config.yaml
head_dim: 64
vocab_size: 8192
norm_place: "pre"
rope_base: 10000.0
attn_scale: 0.125
parallel_block: false
lr_head: 0.00545
schedule: "wsd"
MLP neurons of a small language model. Each row is named by its layer, matrix (down: output weights) and neuron, and shows model dimensions 32-159. Each number is 500 + 25 x the weight over its row's rms, rounded and kept within 0 to 999. Numbers have three digits each. A neuron's up and down rows have the sign that makes its largest values positive.
A block is one neuron, or neurons of one layer that tend to fire together. After each block is what it responds to, as a language model described it from the Wikipedia text at the highest values.

L11.down31:484467527500485515481474514488509415492506504468500541489488495583520459521471466541539505483492499496555478484485486483537508522508509513531476482495498466487517512511439511472525504539516497492503504438493478560536508477522528557480527497498509487513515505500495509512509496532516475497491480473464479513538486504493467502465535489548509542512524483532492479514545487525520491508504
L11.down76:504479495488549482508466521482517522506454503506520512515497511500456509472511478476515479527497481471516519507497470537508523550496509496489531520536520491474525514513473476509540383512510501470513493517516502500456471512471477488495516537475496483529545484511507505501487492552517500494508486454535500506541424478514501491551508482526518509552504535481457490492495516484519504466473
L11.down178:483431502500487467581502451460515476547467499448502460537524500493525494465482497537501511512508513494526487499538503506524489442533522524472501496490522442473505523489452524502500504533501491524500556460494489511525454535493483521508491545487487501504557498508486489464473486473525488494479531539498515508457496543487512514498467489498483563519469531505493493441495485493499524536512
L11.down198:521522456495516501508513530517523457463523508481495471473548497482534518462495527565528462495498478532481519506467516491464548512482518516522531469500501473478497519487507537507532533537522453458521509492528490545484507517501521545499522466479522548506490460511479515540492509533503472477491512513515534535456460479501484508513479457478490478510453443472506465462479508506495490487482
L11.down205:513503511471543493572478521481498462512474472461526544538482438518485498491497454473536477486449504461522487495499498471496503517521499483507481499516511483485502515489518521523491505525511482459486492488495536536520470488508493512506512504498482531526517481459508472479464529543460529508515494462456521445520463498492521511455496479456523501493487538501521556472508519532480465523511
L11.down211:474467498502538521525522538453546489489505451504510473505480541488463517537501514515498545479459514482445503471511450526488507516473492540526483545550503458524525519454498535532525482498508502524506488515493519467517444504514523536498480476515498498510531497511487437513506508507472496482501514480495487517480547498467500509485472527503469491506488543498473426502535451501498501461494
L11.down323:486490500489494505497509482557511513497491507504489521511504483509489521545532498521484479500493489494517494505486482508490500501485461522492495481462515518522508479496500530507485467457523511521491485485473490510513525483520466493502459502476506521507461495496502509487519517668497499501492534506504509493476493537504653536520489503508530495514535476506489406505511473503513492470508
L11.down502:525471523506489490545501532485432500529471471507563489487548491499486492484508542488518519477529508498492510482508482500506490489480496520502516497542467490512467477450518466522507548531468500546515494510474433498498516469505509480522485522521509482484541500512497522491482489521506546484517480532528488487524494517481544497479497488471507510482515510512493441528475477478502497512437
Responds to: Leading or middle pieces of words split into several tokens, such as int(roduction/ense), du(bstep/ties), vi(nyl), Nas(hville), plus preposition on before dates and partial CJK/Greek bytes.

L11.down15:506532514542519504516485455536530488512530508518461513486469489531467486512478523495500516507481528526542499488550467476464486513520490547483470480513514497484529465502466512464505467489483483466454532499469510526507432456473479541514459454485473519465488528516518525468555511465515533518532494516501505544495460507478498494511496517505480491497549504517509531544500516454477489481492
L11.down108:472480507501514439503525495496508506517517494539445485498532532493512518491493469471492496528492476510560516485510480485489530524551529503501497491481501502499504471494498533516497479438515495457493511505496495509506532481500487527554504529476513525553495492508501483462486506546480431517477495483448558488523458465517477508471526492506489514482559512510511552476494535488516492504481
L11.down251:461488475480456488511503486502477545497497529494489496501482469561499499500496578501499524511489517495458522518453477475521493512468483548472430478521503512560508489519500515493503440515503513525518462509474494509514495489510505521523498491469495489501478482450491517498495482480496577467539501505538487501492486511542439492510526524512502510554505519476496479500516505491481515471525
L11.down285:470497535491500506558502524540505481426481509558486507506473497495514516530493488488519485497497494517542488501531496492510479504497518525497516478517525503504523473520530475470516406477467495458537525521470475517504502527515501496509553495511506507481474528476513506492516517392480518477521477515444477492514518508502484535553516527489499507447493502484463526494505516493535514507504
L11.down410:482506482525461510512535495532542490542502459524506478499457536518448516516487484488470528527518489468510523470546530441510488472518496469525509477491532469531490480506548514506498461527456482489477513543505491449489459499498528470516519551528486501517464533519483502536496479428526461458493502474457506483483517518536484536482499473484497484449524520508517506486494503505544512499492
L11.down429:481486492480500484530473520506494490473491492528522477533481488487511524479501551474482563467505531551488531483474520504535520540524538493509514503495476493476513486530485492461491413507493491538517523476477481512518533495527494514496495496506448477523463559500518496495505508517439514478530527480464502483509509541471460512493498492525516490475492497515538460525522530449493505478460
L11.down430:499515522494501479545487521537520495511502508550501505481482495506474475519541519473482515501495525492441467520495509529478497501521503498517501495474488492488520485528487513512492351468493472448521516512485482472455499506535531519513534545502537475478506552476503512483514500560524478505493468505511525489481497489553484503505488520476490495511483497495500510511484482509515462496505
L11.down448:480471510513532514539512523505506498526480493521468527495517517528498478550501488519492539498510490475512522514524487474464491485501531488551477497499516457472532478480539516504526571470529491502519479514488457521516481475487502488511489492511526496512494533551476522495518496534425463487491515457473475490453498504506518515475497501489498564559473492493541485519485452502501474511452
Responds to: Forms of "be" (was, is, are, been) right after a sentence's subject noun phrase, opening a predicate or passive, e.g. "The town was", "climate is".

L8.down330:528496526505513506527480523470481545482493476535489526513453531539512449480479500496514521496503497522495484502508513485453503463554484506493502522517472540457530498490490492509508469477457494537475469529493445501544523518546472511520504527514519482510474494497519487503524489432502472488496429515471505479523480518482496508518512525487490489483517513506504508504500491540502531516506
Responds to: Mostly is/was right after a sentence subject (The film was, It is, The species is); also lone first-letter word pieces (l-ibretto, d-ébutant, p-urple) and French de/d'.

L8.down79:521477472506502507492471502525554447510507515481447490491459478483498500479482482477452495497534486522486555518514513481507542513480505506474472499488491468527514522507535531510510462462501492514488507529473509499513482474541506511546504516485515529510498477494489543525480526510464513515472485531527441466475506508507497513495525514484521461479467529500503431455500462507508505495497
Responds to: Word-internal subword pieces in the middle of a split word, often after a hyphen or prefix, e.g. un-us-ual, Diesel-ele-ctric, Win–lo-ss.